Part of a small language model's weights.
Size: 14 layers, 4 heads of 32, MLP 640 GELU, vocabulary 4096, 4.69M parameters.
Training: a variant of Muon for these matrices, 119M tokens, 8180 steps.
MLP neurons of a small language model. Each row is named by its layer, matrix (down: output weights) and neuron, and shows model dimensions 64-127. Each number is 50 + 15 x the weight over its row's rms, rounded and kept within 0 to 99.
A block is one neuron, or neurons of one layer that tend to fire together. After each block is what it responds to, as a language model described it from the Wikipedia text at the highest values.

L10.down166:60 48 48 62 49 18 68 38 47 38 18 74 66 41 49 38 17 32 47 37 37 42 39 63 48 37 44 30 50 38 48 69 50 50 18 29 30 54 40 50 27 50 48 64 60 39 43 52 58 54 47 50 43 60 53 36 23 64 45 48 49 29 48 29
L10.down340:32 49 39 46 53 30 38 43 70 61 32 49 44 41 61 77 49 46 36 59 47 26 41 77 42 50 52 51 59 83 67 30 63 57 68 56 76 46 36 49 35 78 44 55 64 56 65 41 80 45 20 65 44 25 37 42 49 52 34 58 27 46 43 76
L10.down537:49 54 56 34 72 35 54 49 60 64 55 51 58 34 67 67 52 52 65 57 33 38 54 11 48 53 51 50 64 19 34 65 37 52 68 29 46 25 60 46 55 57 49 30 52 66 47 56 62 44 50 17 42 34 73 23 27 29 58 65 61 13 70 44
L10.down554:51 43 66 55 47 66 46 49 63 27 68 73 43 60 50 41 56 38 69 36 51 53 47 55 50 40 67 60 53 57 61 25 58 72 52 32 50 48 48 53 31 47 46 78 57 33 69 54 29 57 55 71 43 48 28 67 70 75 48 24 66 34 38 59
Responds to: The second digit "0" of 21st-century years written as 20xx, right after the "2", in dates, citations and tables, e.g. 2018, 2024, 2007.

L4.down113:49 58 60 90 56 18 54 55 29 54 46 58 25 77 30 62 64 39 49 71 34 51 44 69 25 43 54 45 57 25 59 52 52 53 56 37 42 41 54 54 46 48 60 15 56 49 66 48 34 35 54 46 67 65 36 78 55 70 64 37 30 60 61 59
L4.down140:44 59 32 43 55 69 35 72 31 49 64 34 35 49 41 41 58 49 56 33 20 67 32 53 27 43 34 77 61 33 54 53 24 56 53 58 67 59 38 69 49 16 34 67 85 53 35 47 50 61 68 56 42 36 50 72 40 43 71 61 50 62 54 69
L4.down159:32 54 60 34 66 41 53 46 30 58 71 46 26 46 33 78 82 42 59 49 59 36 31 51 39 57 47 51 51 33 58 55 35 28 87 58 83 43 52 57 58 49 46 41 38 61 45 55 31 67 42 28 55 37 36 53 61 75 50 75 47 13 49 59
L4.down167:29 73 51 56 42 68 61 57 45 46 64 68 30 52 31 68 63 53 60 56 50 59 55 83 52 34 61 71 43 57 56 22 51 46 81 55 58 16 53 50 32 41 42 19 41 48 56 54 38 53 53 47 16 67 50 55 52 11 53 64 47 18 47 58
L4.down524:24 33 36 43 61 49 40 52 50 55 54 85 80 43 40 63 71 55 22 66 68 60 78 63 57 38 63 39 50 28 68 67 39 69 25 47 36 32 85 40 57 46 41 65 44 47 40 44 57 42 63 54 45 52 39 55 57 63 65 44 37 37 70 53
L4.down557:55 46 46 42 79 83 45 36 49 44 57 47 27 52 45 46 42 48 57 43 59 38 50 46 46 36 36 62 33 49 52 47 45 58 51 34 62 42 51 67 16 63 31 46 62 49 44 57 39 48 70 32 53 67 24 58 50 99 13 69 58 71 62 48
L4.down592:42 76 29 45 49 55 32 68 53 70 50 38 44 41 30 61 67 31 40 56 56 72 45 55 16 48 42 59 33 63 61 53 44 42 34 32 16 37 39 26 54 70 42 42 52 02 38 52 70 35 60 46 39 44 38 48 66 47 52 38 34 66 64 75
L4.down632:52 45 57 75 44 59 86 60 40 61 57 33 43 55 35 51 78 54 49 45 62 51 42 47 28 52 66 67 59 21 53 57 58 43 80 45 47 45 42 50 12 55 93 48 37 35 51 84 49 77 33 43 38 44 59 58 48 48 33 70 50 52 55 37
Responds to: Periods and other sentence-final marks (.), ".", ). ) ending a Wikipedia prose sentence, plus blank-line newlines after paragraphs, such as "played as a midfielder." or "Vancouver Canucks."

L7.down67:59 66 27 68 29 43 68 56 65 54 53 40 46 59 54 69 80 58 89 29 53 71 49 70 25 54 62 42 37 14 42 51 36 23 62 37 39 32 52 72 27 63 66 70 45 54 69 71 51 48 78 43 31 40 46 28 26 35 50 16 44 61 50 39
L7.down491:31 58 47 64 47 28 52 39 49 45 48 61 38 97 40 39 68 55 45 37 43 77 45 58 74 47 41 59 65 12 52 49 23 38 46 43 36 36 48 44 48 31 59 71 53 40 62 24 64 50 71 36 66 64 49 74 47 57 47 59 29 66 42 48
Responds to: The possessive "s" after an apostrophe on names and places (India's, Ewell's, Fodor's), and possessive pronouns like her, its, Her that begin a noun phrase.

L10.down344:62 66 69 50 32 56 46 66 48 77 28 39 78 38 46 42 55 53 57 38 36 17 37 56 37 84 32 39 38 60 65 58 56 55 39 51 56 51 44 25 72 52 61 42 39 53 57 62 16 33 62 74 47 13 42 68 71 67 62 50 59 18 57 56
L10.down535:68 37 38 69 44 57 49 78 77 45 77 58 43 68 73 57 64 30 65 55 53 58 36 56 43 44 61 82 58 41 70 73 45 43 64 60 52 68 49 60 73 55 44 37 42 43 81 25 56 43 34 59 32 43 40 55 45 46 30 69 39 63 57 17
L10.down591:35 50 45 62 48 37 66 66 42 59 55 62 61 84 32 39 52 60 51 42 41 68 51 59 48 13 32 50 83 37 43 45 54 52 53 56 63 12 66 35 47 38 43 42 31 52 56 50 63 61 75 54 39 55 78 41 68 69 38 52 68 49 30 40
L10.down604:46 66 39 47 48 47 23 44 58 48 38 63 39 52 03 49 37 38 46 50 50 43 27 67 50 50 52 35 57 60 33 17 49 49 58 40 67 41 23 47 42 61 30 37 47 40 28 20 27 47 48 22 57 40 39 71 52 50 69 50 66 70 31 54
Responds to: Mostly the word and joining the last item of a list or paired nouns/verbs, as in eels and nematodes, throws and submissions; also table pipes and mid-word suffixes.

L10.down71:57 70 75 65 57 45 64 51 59 55 61 55 69 34 54 45 77 52 12 57 56 40 63 33 56 56 75 49 56 34 52 33 53 58 49 73 40 35 47 60 74 42 51 60 43 63 57 52 35 57 64 47 38 58 41 48 38 64 51 75 72 45 51 76
L10.down185:76 40 58 55 25 56 46 51 46 37 68 52 58 64 56 24 44 62 44 40 52 70 69 38 50 43 45 57 55 36 36 54 65 39 32 82 46 50 61 56 78 68 35 59 39 23 51 64 49 63 55 66 54 39 24 56 35 36 46 38 46 07 34 57
L10.down401:71 68 56 63 38 50 65 40 23 43 36 39 49 62 35 77 54 81 50 55 44 34 82 38 36 55 68 49 44 58 79 42 27 38 60 35 58 70 71 59 50 59 52 64 69 54 64 28 32 46 58 72 55 18 52 51 59 55 44 58 47 64 48 77
L10.down430:46 33 13 66 58 47 58 84 68 65 70 56 70 33 19 51 64 54 44 66 56 54 41 49 62 49 63 49 73 00 49 58 51 15 69 30 63 73 59 68 44 49 24 30 48 37 32 59 33 46 55 80 52 59 39 17 55 52 33 44 37 52 22 45
Responds to: The word "to" in running prose, both infinitive and prepositional, as in made to promise, closest to the, expected to face; sometimes other short connectives like and, at.

L4.down46:51 59 79 54 17 59 52 41 43 35 51 23 57 80 20 58 82 54 50 66 66 75 51 53 38 35 51 76 51 43 53 39 46 54 75 38 63 42 32 76 48 49 39 70 55 61 61 99 45 61 45 29 59 40 34 30 26 55 35 60 55 33 48 46
L4.down109:51 38 53 60 68 53 59 49 43 53 56 33 45 66 45 49 69 60 73 73 50 53 65 35 38 77 56 36 19 45 51 43 34 38 60 74 38 40 34 47 48 36 47 80 35 20 49 30 35 56 42 38 53 78 49 73 24 40 52 38 39 46 48 63
L4.down168:71 45 51 45 48 68 41 44 45 56 30 37 48 72 58 35 51 68 49 22 39 53 45 37 44 48 42 61 17 24 53 61 54 59 71 41 51 86 33 74 47 60 52 55 39 51 51 24 29 46 50 40 41 50 27 60 45 23 60 44 47 29 24 71
L4.down175:28 58 59 64 17 54 57 24 63 71 64 38 48 67 54 46 59 62 40 80 52 73 57 68 48 60 40 48 61 63 64 36 34 57 71 40 44 71 59 41 57 53 59 41 29 52 35 64 39 29 65 27 43 45 17 47 52 83 52 33 55 36 77 45
L4.down185:65 27 67 56 47 51 53 48 47 44 84 85 63 58 49 37 93 63 61 49 60 54 62 62 58 60 52 69 43 45 34 49 76 49 69 52 64 62 54 68 44 51 53 55 31 40 31 70 40 64 53 11 37 55 52 65 61 51 51 64 47 56 37 38
L4.down266:68 57 42 30 50 91 64 46 68 49 65 53 60 47 51 24 43 45 49 38 51 39 48 55 18 72 61 41 60 40 59 28 67 49 70 57 45 48 50 43 54 53 45 59 47 25 56 36 71 43 50 61 46 41 69 42 47 47 53 46 93 77 63 73
L4.down313:46 49 41 38 52 54 28 47 53 62 71 76 36 99 56 73 65 47 47 69 69 70 35 50 28 45 40 57 51 60 46 81 67 17 63 60 57 70 58 78 37 32 58 56 47 30 67 66 42 60 18 31 42 45 49 55 44 63 67 44 41 52 41 60
L4.down466:65 68 54 58 49 52 68 53 48 38 76 59 15 52 17 70 38 60 34 61 50 53 42 34 26 43 36 39 51 42 44 62 45 46 60 58 15 63 39 65 36 39 76 38 41 51 61 80 34 47 57 39 49 56 48 71 56 47 38 10 16 37 35 43
Responds to: The second newline of a blank line between Wikipedia paragraphs, before a new paragraph or == heading ==, and the newline after a heading.

L10.down161:43 53 51 53 40 36 57 47 50 48 47 33 45 46 72 45 43 53 21 79 58 43 46 39 42 76 54 63 52 42 50 60 63 49 41 50 22 52 46 30 49 60 30 46 60 29 52 50 64 52 60 89 63 88 78 31 56 34 50 42 50 51 63 40
L10.down305:46 50 40 55 71 34 53 49 70 46 61 29 46 63 28 70 56 35 50 30 47 30 60 45 53 30 64 41 88 43 54 31 62 32 68 25 56 52 41 42 45 52 62 45 59 59 38 51 17 25 35 59 25 40 47 42 65 62 15 31 33 57 54 65
L10.down398:60 58 65 35 66 63 61 45 59 52 32 67 51 31 45 38 66 80 35 77 38 49 24 48 68 60 68 45 45 30 67 59 31 52 61 43 47 45 40 45 47 60 42 72 48 28 48 66 58 58 51 47 64 58 45 13 40 44 74 70 67 37 22 36
L10.down486:14 62 50 74 17 56 62 62 48 61 48 50 39 55 25 64 40 81 48 49 51 54 62 41 43 30 41 54 46 43 44 82 65 31 58 66 50 61 47 58 32 46 58 48 37 42 44 47 19 65 43 44 61 58 26 44 40 43 66 35 78 02 68 48
Responds to: Short word-opening pieces, mainly the article a/A and the prefix dis-, that begin a word left incomplete, as in dis(banded), a(pologises), A(TP).

L4.down90:36 33 55 84 34 33 62 82 56 50 52 49 30 80 50 55 37 48 57 65 69 55 52 59 39 51 51 40 43 35 59 38 57 38 80 32 46 62 28 55 39 77 49 59 54 30 62 38 32 47 41 45 57 58 35 60 46 56 57 34 41 59 59 76
L4.down333:53 24 47 56 68 59 45 23 34 57 45 48 27 72 40 56 58 48 64 62 66 52 73 21 46 35 67 59 80 74 40 67 56 50 69 50 52 46 35 54 62 64 64 59 27 70 43 24 51 44 40 67 41 40 47 48 49 82 48 39 54 12 61 44
L4.down391:37 55 42 49 45 25 53 72 60 54 43 46 44 75 52 65 45 48 53 46 66 72 37 55 44 50 48 50 46 48 57 14 51 55 43 58 42 52 69 39 50 51 30 72 56 47 52 48 67 47 47 50 30 33 84 64 34 70 76 32 34 38 30 53
L4.down431:48 58 33 57 49 67 81 40 34 43 39 45 59 40 51 39 67 65 33 44 66 52 49 58 53 33 68 50 62 41 66 27 50 61 48 34 41 75 51 70 51 36 54 47 56 38 58 71 61 25 57 66 45 41 47 53 63 27 58 66 41 79 82 47
L4.down436:68 51 45 49 58 64 40 55 24 51 67 52 46 54 37 27 59 49 62 48 81 67 41 37 68 58 51 38 51 65 42 90 56 61 29 54 37 44 63 72 72 34 63 46 42 68 41 25 51 54 64 38 45 50 34 67 48 69 46 58 50 63 47 24
L4.down548:60 61 76 47 46 42 64 38 37 67 25 65 74 47 21 59 52 56 60 46 55 68 35 62 19 52 90 78 31 47 40 46 32 64 27 10 53 54 18 37 52 42 57 53 56 39 38 50 59 66 39 25 36 40 61 54 31 33 47 57 51 59 61 55
L4.down589:39 76 30 21 65 87 86 48 51 64 36 43 54 89 33 35 30 67 72 47 33 65 82 59 33 55 37 60 40 37 51 39 69 10 65 55 51 30 37 27 70 50 46 36 62 65 52 68 57 45 84 20 42 46 54 60 38 30 61 49 23 38 46 64
L4.down600:49 24 52 53 66 51 63 34 38 48 57 37 59 49 55 46 60 25 58 71 43 45 67 48 48 20 49 48 34 38 72 45 24 62 69 54 47 99 49 51 63 53 31 51 67 53 42 51 48 55 64 46 27 29 29 70 48 46 31 79 54 73 42 42
Responds to: Pronouns and determiners opening a new sentence or clause, often after a period or "that", such as It, she, this, the, her; also mid-word pieces of names like Norf-olk and Oklah-oma.

L10.down93:73 68 59 51 64 43 36 39 73 36 41 71 65 29 56 55 80 50 40 31 92 37 56 41 44 53 38 52 50 61 54 32 65 46 58 45 59 54 51 72 50 44 50 48 52 83 36 59 36 65 83 51 23 47 54 45 32 77 49 39 31 73 62 33
L10.down320:53 14 59 19 29 52 50 48 56 38 44 35 58 58 47 33 36 54 54 53 38 45 69 32 49 29 58 47 59 48 33 89 49 55 72 67 71 63 36 05 55 55 31 52 59 52 61 63 44 68 45 89 55 58 83 51 37 42 51 33 39 49 46 34
L10.down522:51 64 61 35 51 31 66 46 51 68 54 44 24 75 76 26 52 50 28 58 47 50 37 33 59 64 77 41 52 45 54 54 60 54 26 13 39 48 34 55 72 24 37 54 54 62 42 55 61 62 39 63 58 52 54 31 46 36 50 32 77 50 39 46
L10.down606:32 37 66 52 47 24 64 55 46 53 65 56 62 18 72 00 61 39 43 51 38 68 57 54 53 48 58 61 67 26 32 60 63 44 37 54 44 49 26 50 78 77 35 37 51 56 29 45 55 49 65 37 35 54 44 70 28 43 50 34 27 56 32 73
Responds to: Decimal points, thousands commas, dashes and digits inside multi-digit numbers in tables, coordinates and statistics, e.g. 0.00, 1,829, 38°49′01″; sometimes mid-word pieces like trans, approx.

L4.down16:34 81 51 40 45 55 49 09 38 52 24 42 82 38 58 57 38 58 53 36 78 47 60 54 38 53 45 41 80 54 28 67 29 69 29 50 51 32 29 56 48 51 51 66 84 47 62 59 58 61 14 44 57 42 55 49 46 42 52 36 62 50 45 53
L4.down53:40 69 46 51 42 42 17 45 56 24 39 48 58 44 57 72 34 58 84 61 77 55 16 28 50 47 54 65 49 44 55 61 31 40 34 43 59 49 74 67 53 65 41 52 75 41 41 30 47 58 25 77 37 65 63 68 64 47 40 52 39 64 23 59
L4.down102:39 61 46 40 52 20 48 38 53 36 46 39 60 34 43 44 38 74 63 50 39 54 60 65 33 26 73 37 40 47 48 26 25 53 70 59 50 34 22 48 71 54 39 82 41 61 51 45 76 43 32 60 44 51 61 40 53 63 32 48 58 67 48 36
L4.down334:57 65 41 27 86 56 45 40 50 53 46 40 62 62 61 43 33 57 24 55 47 29 33 51 54 43 61 58 57 75 27 60 47 59 48 52 42 56 42 55 42 59 63 60 58 35 31 40 18 58 54 89 39 26 24 34 88 61 64 39 44 71 68 52
L4.down374:42 70 53 29 39 55 40 55 33 36 56 43 48 58 63 72 54 51 60 57 46 72 75 62 55 42 10 61 43 38 63 44 37 41 58 52 42 55 51 38 53 34 38 61 28 43 70 25 34 86 58 44 54 38 39 49 69 45 47 64 47 49 69 39
L4.down467:31 53 45 69 52 59 61 58 33 60 44 26 28 45 37 68 56 58 39 36 65 58 57 56 38 41 54 60 61 52 40 35 69 39 46 48 31 50 32 33 62 23 41 55 81 17 69 53 65 69 32 58 54 65 40 54 36 63 30 38 61 58 61 59
L4.down483:65 26 12 43 35 61 52 56 44 53 60 20 84 35 62 77 65 72 63 47 68 34 57 60 55 65 41 55 36 58 70 13 53 54 51 42 45 99 64 45 51 53 45 65 33 26 58 63 58 39 36 45 64 61 70 56 48 44 59 46 55 50 57 32
L4.down486:64 62 56 44 65 46 66 32 34 48 74 43 28 49 70 34 72 65 51 35 64 77 41 42 47 86 25 29 20 60 67 51 49 61 48 52 37 52 21 28 58 72 75 39 61 65 74 69 39 57 40 66 59 40 55 78 48 42 43 40 45 54 76 47
Responds to: Middle word-piece fragments inside longer words split into several tokens, often after "c", such as exc-it-ement, inv-it-ational, dec-is-ions, Conc-re-te.

L7.down280:55 60 56 45 49 67 63 49 32 17 47 62 55 57 63 56 52 60 60 50 46 45 55 48 55 55 27 50 72 57 37 38 39 13 30 49 48 50 50 69 63 55 50 39 37 52 33 67 25 63 24 53 42 51 47 47 56 49 41 52 52 51 47 40
L7.down398:50 44 62 35 60 58 41 55 68 46 45 45 62 43 25 74 48 15 57 47 56 58 20 59 45 47 41 45 51 51 53 50 46 50 76 40 45 64 36 54 65 59 31 39 28 54 57 55 55 34 54 51 34 52 58 60 46 43 41 33 52 60 21 95
Responds to: First pieces of split words like ass(igned), ass(erts), ex(ecutive), imp(act), mid-word letters like j, k, and blank lines before headings.

L7.down126:61 35 37 74 69 55 50 47 45 41 34 37 37 62 70 44 36 41 43 95 40 47 23 24 59 54 55 51 49 64 51 66 54 41 50 22 74 28 52 16 60 62 47 76 45 59 33 49 61 36 68 48 77 49 74 49 33 39 49 38 58 81 71 56
L7.down231:52 50 34 48 47 48 56 74 67 67 54 33 52 80 32 75 54 42 31 56 47 63 51 35 38 25 59 68 74 30 46 85 41 48 73 42 56 45 43 49 55 79 75 68 51 54 49 59 58 73 48 40 52 64 35 79 33 52 38 27 44 58 30 52
Responds to: Full stops, sometimes with a closing bracket or quote, ending narrative sentences in biographies, plots and histories, e.g. "the hospital." and "Laura Rollins)."

L10.down194:55 45 36 33 66 54 54 42 51 67 52 44 51 52 70 58 20 32 57 49 29 37 55 63 33 44 57 66 65 42 54 49 44 25 60 43 80 45 80 54 59 51 57 55 58 18 67 56 48 31 93 53 31 38 38 36 50 69 40 67 68 28 41 41
L10.down485:65 57 29 40 43 43 44 46 55 41 46 58 28 44 75 53 29 31 31 48 68 29 68 51 50 56 29 16 59 62 60 62 58 32 45 69 44 58 88 38 66 89 31 47 64 45 48 43 67 53 60 41 13 48 65 56 45 49 57 43 43 30 40 55
L10.down568:48 41 49 65 47 57 51 68 48 41 67 42 75 63 50 36 57 23 74 32 51 68 66 78 50 38 42 36 47 28 35 39 64 90 47 60 65 60 58 48 48 34 44 51 36 40 43 33 46 60 44 38 48 59 53 55 31 30 22 50 49 24 57 46
L10.down572:29 67 51 47 47 75 38 31 69 58 45 38 64 53 33 64 59 74 42 85 74 38 57 59 28 57 24 51 34 44 46 55 62 58 41 56 56 35 53 41 54 57 42 79 33 60 35 75 36 58 37 47 56 59 41 63 58 53 35 74 59 36 39 35
Responds to: Words that open a new clause continuing a narrative about a person or thing, such as and, he, which, later, eventually, usually before a verb.

L7.down356:62 32 44 35 77 59 41 54 69 52 59 46 30 33 42 16 62 46 75 35 43 64 56 56 32 34 63 53 45 52 54 19 51 62 86 68 51 29 38 37 69 37 46 34 73 65 35 32 67 55 42 32 47 51 31 74 29 44 45 64 45 25 38 35
L7.down434:45 54 63 52 33 41 59 60 62 43 38 46 74 58 59 57 41 67 47 33 36 66 52 38 56 29 50 67 57 35 44 53 41 64 14 33 44 60 51 48 39 66 37 50 63 68 48 73 64 51 54 47 45 51 73 45 62 45 38 76 39 28 81 51
Responds to: Opening == of a section heading after a blank line (==History==, ==Career==), plus weaker hits on mid-word fragments in names, units and table numbers (G-mb-H, R-ap-id, k-m).

L4.down123:59 53 85 59 72 57 41 67 42 49 47 35 44 45 47 35 52 55 59 62 45 43 45 49 40 58 48 58 29 34 67 43 48 60 60 51 45 61 53 46 62 70 58 68 38 55 52 25 25 32 78 38 66 39 34 37 45 22 70 64 47 51 39 66
L4.down183:37 49 35 45 46 38 25 29 27 64 54 45 42 58 80 39 52 52 73 54 64 56 29 33 85 53 41 62 60 52 56 67 33 50 39 32 65 60 90 46 45 46 64 63 47 58 39 54 29 55 40 34 55 35 29 68 48 47 48 48 69 43 41 46
L4.down277:61 41 18 67 73 72 47 45 54 35 28 62 66 66 51 30 51 57 37 61 68 41 44 35 41 47 36 43 37 63 41 46 44 24 38 44 35 29 56 64 71 32 58 69 44 50 47 62 89 44 54 54 55 49 49 48 59 39 59 42 35 41 47 34
L4.down280:55 66 36 49 40 35 68 17 55 52 47 68 60 69 45 48 59 65 81 27 67 66 35 44 26 71 54 76 58 26 69 38 49 46 57 56 62 66 34 38 50 58 34 63 78 37 55 64 76 35 56 21 53 56 54 56 23 45 54 44 60 25 52 78
L4.down336:38 58 44 38 74 47 26 49 47 47 44 50 53 20 40 77 61 27 52 50 44 29 63 60 28 65 41 60 52 53 52 25 76 32 61 27 59 60 35 47 48 46 62 45 64 60 47 44 81 49 64 58 66 16 22 37 50 39 50 67 49 35 62 83
L4.down350:47 51 68 44 54 52 61 32 00 54 26 42 67 56 44 27 37 46 17 77 53 44 69 58 70 64 36 60 31 68 51 60 68 28 50 46 25 59 36 44 54 55 51 68 48 43 60 58 68 61 51 34 63 36 60 50 42 62 30 63 51 57 67 64
L4.down355:58 54 53 42 36 25 45 57 44 40 78 48 43 49 39 49 21 77 64 61 87 49 47 55 26 46 53 60 61 59 53 51 61 74 50 63 39 57 84 51 47 24 68 45 37 47 64 56 44 53 63 41 48 18 21 62 70 41 43 23 26 24 49 42
L4.down527:70 33 45 39 40 47 56 44 50 57 18 40 54 57 58 63 56 33 51 48 61 17 35 66 65 58 62 53 38 87 28 67 35 50 30 37 37 64 40 36 58 38 66 79 27 30 54 50 39 38 63 60 39 68 68 59 45 31 49 52 59 39 40 36
Responds to: The word "and" joining two nouns or names inside titles, team, party or company names and lists, e.g. "Gin and Tonic", "Signs and symptoms", "Skin and Melanie C".

L4.down3:51 31 63 45 61 55 46 43 57 43 49 37 56 39 82 49 73 30 62 17 49 21 49 36 38 45 58 66 45 56 61 35 40 69 41 44 42 80 45 45 52 60 51 43 71 75 56 20 20 35 51 31 38 86 48 31 29 49 38 31 47 71 42 54
L4.down56:43 47 45 36 45 69 40 36 39 59 52 36 33 35 18 56 55 43 50 68 52 55 51 51 44 48 40 59 50 56 64 74 50 31 37 16 34 60 58 55 50 23 35 43 49 34 51 47 60 44 54 27 75 62 55 56 33 68 56 66 50 59 43 37
L4.down77:67 51 59 40 68 49 80 39 53 44 49 24 66 37 70 47 29 55 36 61 55 51 30 64 34 59 47 26 61 71 53 35 36 42 33 48 51 77 21 40 53 66 48 48 55 53 58 28 50 32 86 43 45 38 62 30 66 34 82 63 89 41 72 29
L4.down118:63 23 47 46 36 37 34 61 40 53 38 48 63 31 53 52 55 63 68 55 45 47 40 60 52 65 25 53 63 43 35 43 38 45 65 65 41 35 43 44 50 61 41 42 25 50 33 67 43 48 51 41 27 76 69 51 58 49 56 35 51 17 51 65
L4.down229:69 32 49 24 59 48 40 41 30 24 58 37 45 60 74 51 56 63 68 63 84 51 55 63 56 21 54 49 22 50 58 34 67 36 40 53 39 48 75 41 71 38 43 51 32 65 69 44 37 45 46 25 36 62 67 67 39 55 58 43 71 28 48 56
L4.down432:27 57 47 55 60 42 52 36 38 36 71 68 52 53 57 51 56 68 35 63 57 54 57 36 31 40 45 33 31 20 56 51 60 36 03 71 47 79 55 57 74 43 38 24 90 34 36 49 40 31 44 32 58 70 40 45 72 59 16 55 70 50 23 57
L4.down499:45 46 46 54 59 50 50 64 68 39 35 64 56 28 65 57 28 29 66 38 35 42 59 63 75 40 16 33 34 49 41 31 50 53 64 32 35 38 67 55 52 35 70 33 59 75 40 71 67 56 34 57 55 27 28 22 48 51 60 81 43 46 73 16
L4.down578:38 24 44 60 65 57 70 50 47 63 49 61 18 62 45 53 49 48 68 70 59 50 77 37 28 70 55 59 52 36 43 53 39 49 49 57 49 45 80 52 62 37 39 64 46 72 55 14 49 37 28 25 54 52 31 46 38 70 49 57 70 47 25 51
Responds to: Mostly mid-word pieces completing a split word (Mos-qu-ito, ev-il, Bu-en-os, term-ed), plus colons after list or infobox field labels such as "Density:".

L4.down54:51 53 52 46 43 33 40 59 49 32 38 48 15 41 41 79 47 67 53 23 37 47 27 31 66 52 33 56 64 51 44 57 59 78 58 30 45 42 22 61 81 69 79 78 44 64 42 42 48 55 60 55 44 79 56 50 50 47 46 46 61 58 72 59
L4.down209:35 51 49 36 41 46 53 48 54 50 43 47 68 63 45 49 60 49 70 48 26 37 48 83 31 37 53 27 41 31 10 37 10 35 60 53 51 31 57 60 92 48 31 51 58 68 56 52 49 23 70 47 67 46 49 51 49 37 34 56 68 34 42 47
L4.down242:69 39 55 64 28 49 35 35 69 40 59 51 82 62 30 37 60 53 38 49 42 49 26 37 44 56 71 45 50 52 56 25 44 56 71 42 70 54 58 58 33 46 40 61 59 55 30 56 61 74 49 42 51 34 62 53 27 44 60 73 57 75 59 52
L4.down260:36 67 54 51 50 72 64 76 54 52 40 26 53 45 18 42 40 16 39 47 58 51 47 59 58 59 30 59 45 99 60 52 63 47 44 48 37 55 70 50 33 31 50 45 84 42 36 45 47 61 37 57 78 56 42 69 21 60 68 51 21 71 60 44
L4.down273:50 56 64 17 25 53 44 39 60 46 99 57 45 71 53 49 14 44 37 43 50 39 34 45 65 50 43 25 41 50 53 72 64 53 65 43 26 37 74 55 53 45 62 59 74 27 52 34 54 47 70 59 43 37 59 83 52 66 44 50 56 54 47 82
L4.down440:46 71 56 56 87 35 35 61 36 68 49 45 38 38 54 68 49 44 61 41 75 59 44 35 88 40 41 61 72 57 46 49 47 59 38 40 45 58 65 42 78 07 47 26 58 61 26 78 65 53 33 52 46 38 54 38 46 25 47 86 60 30 37 48
L4.down457:42 72 40 76 36 29 32 33 40 44 82 60 34 29 50 34 54 64 71 47 47 59 55 32 58 20 65 80 35 33 80 48 61 56 65 44 40 39 71 50 27 44 37 48 52 59 19 29 41 45 40 28 53 74 58 80 21 56 50 57 48 36 71 41
L4.down565:50 37 38 34 66 45 71 45 50 67 45 90 27 62 79 45 61 42 52 31 23 48 31 65 36 69 48 58 56 94 44 52 59 29 45 43 28 22 53 47 46 50 79 72 65 45 59 52 68 70 34 33 51 36 51 32 25 41 57 61 37 51 23 55
Responds to: The word to after verbs like moved, diverted, began, wanted or intended, as in "moved to Emporia" or "intended to sell"; weakly, mid-word fragments such as ili, cient, astern.

L7.down345:60 55 56 83 53 62 63 50 57 56 35 50 26 61 41 61 20 31 50 43 34 36 58 46 72 36 53 46 46 46 39 31 78 62 31 36 66 53 58 52 42 43 45 20 59 44 43 56 71 35 55 52 52 52 46 51 23 40 77 44 53 62 53 38
L7.down570:50 54 68 58 68 53 39 65 39 43 36 58 77 38 28 50 58 42 55 49 70 35 61 51 58 46 46 57 29 53 50 27 39 51 18 19 17 76 82 63 37 13 68 63 80 68 59 39 36 39 53 66 38 67 40 31 56 36 80 48 43 67 67 60
Responds to: Mainly "and" linking names, dates or clauses right after a finished noun phrase in Wikipedia prose, e.g. "in 1894 and", "Ewell and"; also clause openers like "Having", "Although", "when", "while".